config.yaml
head_dim: 64
vocab_size: 8192
norm_place: "pre"
positions: "rope"
rope_base: 10000.0
parallel_block: false
init: "uniform"
init_std_down: 0.00613
decay_fraction: 0.802
decay_shape: "linear"
doc_mask: true
MLP neurons of a small language model. Each row is named by its layer, matrix (gate and up: input weights) and neuron, and shows model dimensions 16-79. Each number is 128 + 32 x the weight over its row's rms, rounded and kept within 0 to 255. A neuron's up and down rows have the sign that makes its largest values positive.
Before each neuron's rows, "fires after" lists the tokens most often just before its 100 highest values on Wikipedia text that the model never trained on. A number after a token or word is its count.

fires after: " |" 41, "s" 8, " Label" 7
L7.gate302 [ 75  90 139 117 115 109 143 126 165 107  97 136  63 126 124 124 150  86  94  80 167 130 121 169 130 118 120  84 107 127  87  88 137 121 143 177 116 115 141 155 163  97 104 109 115 112 145 118 107 190 103 124 157 118 151 105 171 107 157 139 140 155 131 156]
L7.up302 [ 81 115 138 107 185 110 151 123 175  88  82 104  93 170 158 119 103  98 118  78 186 120 110 151 178  99 107 149 140 139  87 132 106 139 145 156 124 122  74 123  93  72  97 140 152 142 126 180  99 153 154  80 128 107 116 168 177 107  93 136 136 105 157 172]

fires after: "–" 60, "\n" 12, "|" 11, "\n\n" 5
L5.gate285 [121 117 175 152  91 126 132 120 137 104 101 130 133  27  90 126 120 113 144 111 188 128  91 153 114 117 111 132 114 162 138 103 146  84 129 116  88 160  97 122 165 137 136 107 107 112 102  84 160  70  65 112 137 125 110 131 122 131 105  89 117 140 136 142]
L5.up285 [112 152 110 152 146 146 133  70  56  88 103 149 148 125 149 133 135 119 147  74 144 113 146 114 164 124 174 149  97 139 142 134 110 170  98 107 164 164 132 172 115 165 156 103 127 131 126 124 116 114 121  87  86 185 119 154 164 112 111  92  84  98 116 112]

fires after: "–" 46, "-" 6, " was" 5
L7.gate170 [ 50   2 126 168 130 107 125 174 106 176 132 123 136 129 127 147 107 111 132 133  97 109 169 130 149  94  71  91 141 108  89 132  94 139  95 106  83 158  88 110 108 100 151  45 136 136 128 115 155 149  87 163 144 149  92 144 143 127 149 131 120 119  98  87]
L7.up170 [ 89 166 135 147 124 146 151 148 115 132 158 137 102 112  80 121 108 195 124 128  91 188 133 146 127 104 143  98 113  75  71  94 114 146 217 129 134  94 107  37 138 127 137 103  66  65 127 100 111 126 121  73 192 116 133 103 104 144  99 151 149 109 160 153]

fires after: "." 26, "\n" 19, " (" 12, ":" 10, " 0" 4, " $" 4
L5.gate206 [ 40 108 135 180 133 126 137  76  83  78 105 111 115  79 165 110 116 204 194 104 173 157  69 121 135  93 155 133 114 116 112 145 114 102  65 120  99 119 108 202 143 149 160 114 132 133 132 102  99  87 112 131 123 223 141 129 134 110  70 143 104 152 166 122]
L5.up206 [ 42  93 144 149 115 141 147  93  69  38 125 146 102  67 151  90 168 164 160  69 143 182 124 126 144  79 127  80 124 142 132 108 133 157 101 147  92 128 124 201 181 174 178 114 142 109 142 117 163 121  99 156 135 159 138  99 120  99  57 114 158 126 116 122]

fires after: " (" 39, "–" 29, "18" 14, "19" 5, "=" 5, "-" 4
L3.gate263 [103  92 150 175  65 105  89 146 162  75  95 143  79 111  73 110 114 122 100 142 137 126 138 134  76 179 127 109 129 108 110 136 147 111 102 123  69  66  96 165 148 160 184 109  80 104 162 152 145  99 108 138 186  82  55 111 123 112 107 148 151 105  93 116]
L3.up263 [149 130 126  83 128 131 131 209 128 127 138 103 129 158 137  70 127 182 127 139 113 208 143 115 206 129 159 119 134 155 198 146 153 175 177 129 116 147 144 165 114  99 126 143 151 135 151 158 140 160  59 118 110 140 153  85 170 113 190 153 141  84 190  84]

fires after: " in" 41, " 18" 10, " 180" 7, "In" 6, " In" 6, " 17" 4
L5.gate108 [ 85 137 100  87 126 154 121 166  82 139 119  98 200 161  98 129 178 132 121 138  71 114 155 163  85  98 102  64 103 123 106 130 165 116 143 109 156 133 143 152 114 155 137  94 112 110 109 174 157 152  93  73  83 143 110 148  50  86 107 145 193 196 121 127]
L5.up108 [109 162 136 108 101 137 158 187 141  98 153 125 160 155  93 119 150  73  59 121 123  69 158 152 136  82 108 103 152  65 139 144 114 128 146 134 207 138 198 153 123 178 124 151  70  99 123 132 153 152 122 115 133 117 105 112  88 133 171 175 139 155 160 162]

fires after: " (" 19, "  " 14, "\n" 9, "−" 5, " −" 4, "water" 4
L6.gate242 [188 104 124 119  61 118 138 116 166  98 129 139  89 172 115 121 145 123 137 102 104 158 115 134  87 124  90  57 138 180 157 115 127 137 159 140 121  91 186  88 109 135 158 127 116 155 175  98 110 168 136 191  96 166  83 132  95 125 135 149 119 177 162 118]
L6.up242 [125 168  99 118 117 110 172 151 109  93 173  91  96 154 113 138 172  96 161 192 173 152 104 164 108 148 124  97 132  93 118 148 172 196 151  87 134  65 167 110 126 196 139 168  85  85  94 143 165 160 104 141 132 158 152 146  92  95 124 121 125 183 173 116]

fires after: " 18" 32, "19" 28, "18" 18, " 17" 14, " 180" 4
L3.gate280 [ 61 130 146 127  69 133 113 238  98  90 138 128 107 149 125  91 138 140  95 131 128 158 152 140 145  96 152 112  43  98  99 168 174 128  86 105 127 107  91 162 129 184 155 149 160 127 174 166  98 101 102 128 148 179 136  74 104 106 109 161 158 117 121  91]
L3.up280 [ 98 114 118 120  99 125  96 230 113  80 132 141 122 117  79  94 117 146  64 141 131 153 179 138 139 119 153 120  90  99 130 151 160 144  78 130 155 102 115 164  99 142 176 134 138 128 158 168 109 101  99 118 140 191 123  52  93 105 134 159 155 122 136  49]

fires after: " |" 29, "|" 17, ";" 11
L5.gate2 [ 92  67  74 155 110 173 156 158 107 124  87  88 113 150 186 136  80 138 143 145 162 146 105 159 107 121 119 146  80 103 109 118 135 112 150  79 108  84 156 109 132 111  61 128 145 175 119 131 142 120 169 160 106 121 119 162 161 127 112  82 147 120 154 141]
L5.up2 [131  87 126 114 117  69  96 115 113 102 107 118 142 145 132 174  89 164 111 182 106  92 132 133 124 147 140 156 192  77 128 105  99 118 155 122 125  96  97  44 146 110 101 148  91 153 105 127 124 114 147 124 111 173 117 163 157 128  68  89  60  83 146 152]

fires after: "|" 22, "\n" 21, "–" 15, "-" 13, "DST" 4, "T" 4
L5.gate291 [100 150 148  98 173 173 172  82  76 134 136 155 105  93  85  85 124 113 137 115 116  99 170 141 117  95 108  99 125 100 165 138 172  60 117 111 152 121 117 147 139 104 166 107 107 140 123 130 202  99 116 159 148 106 165 124 115  99 181 171 162 120 127 126]
L5.up291 [ 66  91  86 123 126 115 162 164 160 153 142  76 123 136 118 143 145 179 132 142 106 129 142  97 183 116 169 127 107 122 131 159  74 140 119 124  85 158  96 113 139 136 150 161 104 102 119 171 128  85 181 141 107  95 134 143 121 126  91 117 163  69 132 163]

fires after: "-" 47, "|" 42
L5.gate258 [127 129 144 125 137 150 106 120 144 121 101 178 117  69 128  83 173 111 197  93 211 140 136 124 140  91 157 125 111 134  44 172 116  99 128  88  91 137  77 133 164 162 165 149 102 122 120 165 152 101  43 127 150 123 192 158 118  79 186 101 111 156  40 115]
L5.up258 [ 84 159 155 138 104 157  98 181  95 145 142 137  93 127 144 128 127 131  86 147 104 108 126 139 123 132 119 105 127 107 130 136 168  93  53 146 163 133 160 148  78  53 143 104 116  84 207  98 127  85 112 140 144 150  58 101  84 142 146 199 115 101 107  43]

fires after: "," 86, "\n" 10
L7.gate163 [144 152 113 120 106 117 177 170 112 167 158 148 116  81 125 171 210 127 128 109 132 113  93  84  92 131 111 156 151 127 118 113 194 116 145 105  81 126 175 164 146 142 121 123 152  50  72 133 140 151  96 135 102 125 162 131  54 109 127 136 168 139 148 161]
L7.up163 [172 164 138 147 102 162 140 119 110 137 106  93 115  97 149 103 136 167 146  69 113 164 106 135 126  92  98 132  98 162  82 143 139 131 171 151 165 163 128  97 139 101 185  98 163 172 129  69  82 121 105 179 162 125  83  97 164 165 156 103 103 150  82  83]

fires after: " |" 33, " (" 11, "\n" 9, "%" 8, "," 4, "−" 4
L7.gate90 [172 137 160 121 105  29 192 131 133 134 130 148 142  71  93 144 151 120 149 177 110 125 156 154 105 109 147 115 128  97  54 117 155 144 130 122 141 171 139 158 147 185 108 111 146 125 127 164 112 125  76 164 120 174 142 150 129 100 130  90  64 176 125 159]
L7.up90 [177 162 159 137 126 114 146  99 130 145  77 137 126  77 134 111  81 126 119  96  76 144 178 153 154 135 125 130 153  54 108 163 127 113 109 127 181  80  97 102 146 150  78 177 136 188 114 100 150 129  95 134 121 185  85 175 120 134  99 113 103 204  85 110]

fires after: "|" 52, " 14" 9, " |" 6, " 87" 4
L9.gate182 [111 124 141 118 143 134 123 173 148  84 140 110 171 107  98 110 129 137 133  68 120  94 108 125 167 107 119  76  94  92 197 111 168 149  87 143 100 106 159 126 160 136 114  84 108 153  92  67 164 101 100 108 149  48 172 133 139 148 128 161 131 156 166 185]
L9.up182 [128 125 181 103 137 140 102 110 133 142 142 114 156 161 112 101 148  96 124 118 118 114 155 114 125 155 133  93 135  91 175 139  90 150  93 119 168 112 190 124  99 140 167 127 105 173  94  74 171  89 119 192 152  96 103 145 158  92  97 110  93  73 154 165]

fires after: " |" 55, "." 11, " (" 7
L6.gate165 [139 156  92 172 120 124  95 175  85 133 132 105 152 153 143 141 192  84  77 204 149  96  85  97 162 108  94 205 105 143 130 110 152 132 162 115 123 135 118 111 121 117 158 132 167 162 226  93  94 182 104 102 109 157 122 139 107 131 121 125  54 143 195  46]
L6.up165 [103 176 102 120 107 103 138 191 159 140 167  92 197 116  70 137 132  68  99 149 105 149  93 196 106 128 108 118 142 163 128  89 101  78  86  98  99 104 155 150  70 154 189 127 175 104 132 126 158 200 108 104  96 174 193 205 157 145 136 178 105 184 154 180]

fires after: " in" 45, " 180" 6, " In" 5, " of" 4
L6.gate156 [141 123  88 135 109 158 152 161  40 153 106 122 165 129 118 128 114 139 134 116  99 181 138 162 115 151 165 124  84 167 105 146 147  94 118  93  92 106 128 159 139  76 180 103  91 101  96 184 135 136 146  47 182 158 143  71  44 151 170 145 218 117 105 127]
L6.up156 [129 117 142 153 100 175 143 135  39  88 139 150  93 136 104 110 108 168 119 103 131 154 171 101 111 166 160 142 158 119 136 196 109 102 119  93 105  99  77 116 157 135 135 120  74 106  69 118 148 101 199  39  86 170 129  79  65 129 139 158 171 110 159 115]

fires after: " |" 57, "|" 17, "\n" 6, " 14" 5
L5.gate138 [ 93 150 141 111 121 125  87 162 139  96 100 113  63  87 158 117 143 142 133 160 159  88 109 134 149 125 111 177 120 109 135 146 102 165 130 117 164 133  72 114 110 139 187 120 162 210 126 106  91 131 141 115  69  92  26 160 120 129 116 147 100 113 157 173]
L5.up138 [ 71 133 104 175 157 184 149 157 183 102 115 112  69 110  86 147 160 142 117 142 147  70 107 118 112 101  91 168  80 100 157 147 123 130  85 138 161 138 103 140 139 163 160 155 127 135 120  82 113 172 161 136  61 121 107 131 114 108 125 134 125 174 139 158]

fires after: " in" 20, " |" 10, " over" 9, " on" 9, " (" 7, " dis" 6
L9.gate173 [102 104 220 100 134 111 180 127 140 149 162 139 108  92 168  87 137 113 123 138 136 170 134  90 128 127 155 113 137 126 127 110 108  78 105  61  29 138 187 105 172 112 155 131 117 119 143 150 140 184 115 110 197 129 161 208 164 134  76 114 126 110 144 135]
L9.up173 [159  94 153 116 112 151 142 116  90 178 121  91 156 124 172 135 158  85 136 134 144  85 123 112 109 144 153 114 162 120  79 127  91  83 124 108 154 137 121 143 171 170  98 159 164 199 107 152  69 137 157 117 178 183 134 179 174 116 101 141 122 125  82 100]

fires after: "|" 24, " |" 22, "\n\n" 10, "-" 7, " the" 6
L6.gate36 [135 132 162 145 152  98 161 137 154  94 101 166 168 118 111  91 156 163 168 182 134 142 115 146 158 144 121 186 105 130 205 110 109 134  91  96 108 244 127 165  83 133 193  96 147 105  94 118 181  79 113  74 187 188 133  77 117 124 172 149 111 105 179 168]
L6.up36 [ 77 135  98 136 109 208  99  68 104 157 126  95  86 137 156 134 106  75 171 140 179 140  66  94  97 128 148 157 118 123  66 219 134 120 108 156 100 117 130 136 157 163 154 146 116 143 185 143  89 119 118 131  99 136 133 177 119  79  74 148  84 147 133  75]

fires after: ":" 94, "." 5
L9.gate109 [152 135  83 134 177 112 157 107  88 104 101 124 183 153 145 170 104 136 128 105 113 192 163 204 159  91 121 120 114  59 140 108 137  92 160 155 132 122  73 156 151 143 114 102 124 120 129 124 153 124 126  76 169 158 153 109 126  85 193 147 131 103  80 109]
L9.up109 [ 91 169 153 173 114 152 117  98  90 182 129 148 132 120 114 104 204 152 103 138 125 157 122 142 120 140 172 183 145  80 144 120 132 196 194 128 135 101 135 199 109 155 137 144 151 157 221  98 104 139 152 144  92 171 118 154  98 125  70 180 123 129  79 102]

fires after: "\n" 25, "|" 23, "." 16, "Th" 4
L9.gate314 [ 64 163 162 134 105 179  64 147 122 232 145 110 125 152 110 145  74 158 115 133 147 140 101 110 109 104 113 137 118 156 147 160 118 148 150 167  75 113 139 128 127  73  68  91 138 133 136  99 130 149 115 137 182 135 103  74 128 183  91 114 143 120 125 124]
L9.up314 [108 132 157 148 123 126 154 161  63 214 154 137 120 145 142 111 164 104 157 129  75 149  98 135 146 137 154 208 148 204  91 131 101 148 129  93 156 153 133 209 191 100 119 116 137  78  76 132 110 127 101  92 144 122 141 111 113 119 202 155 183  75 132 125]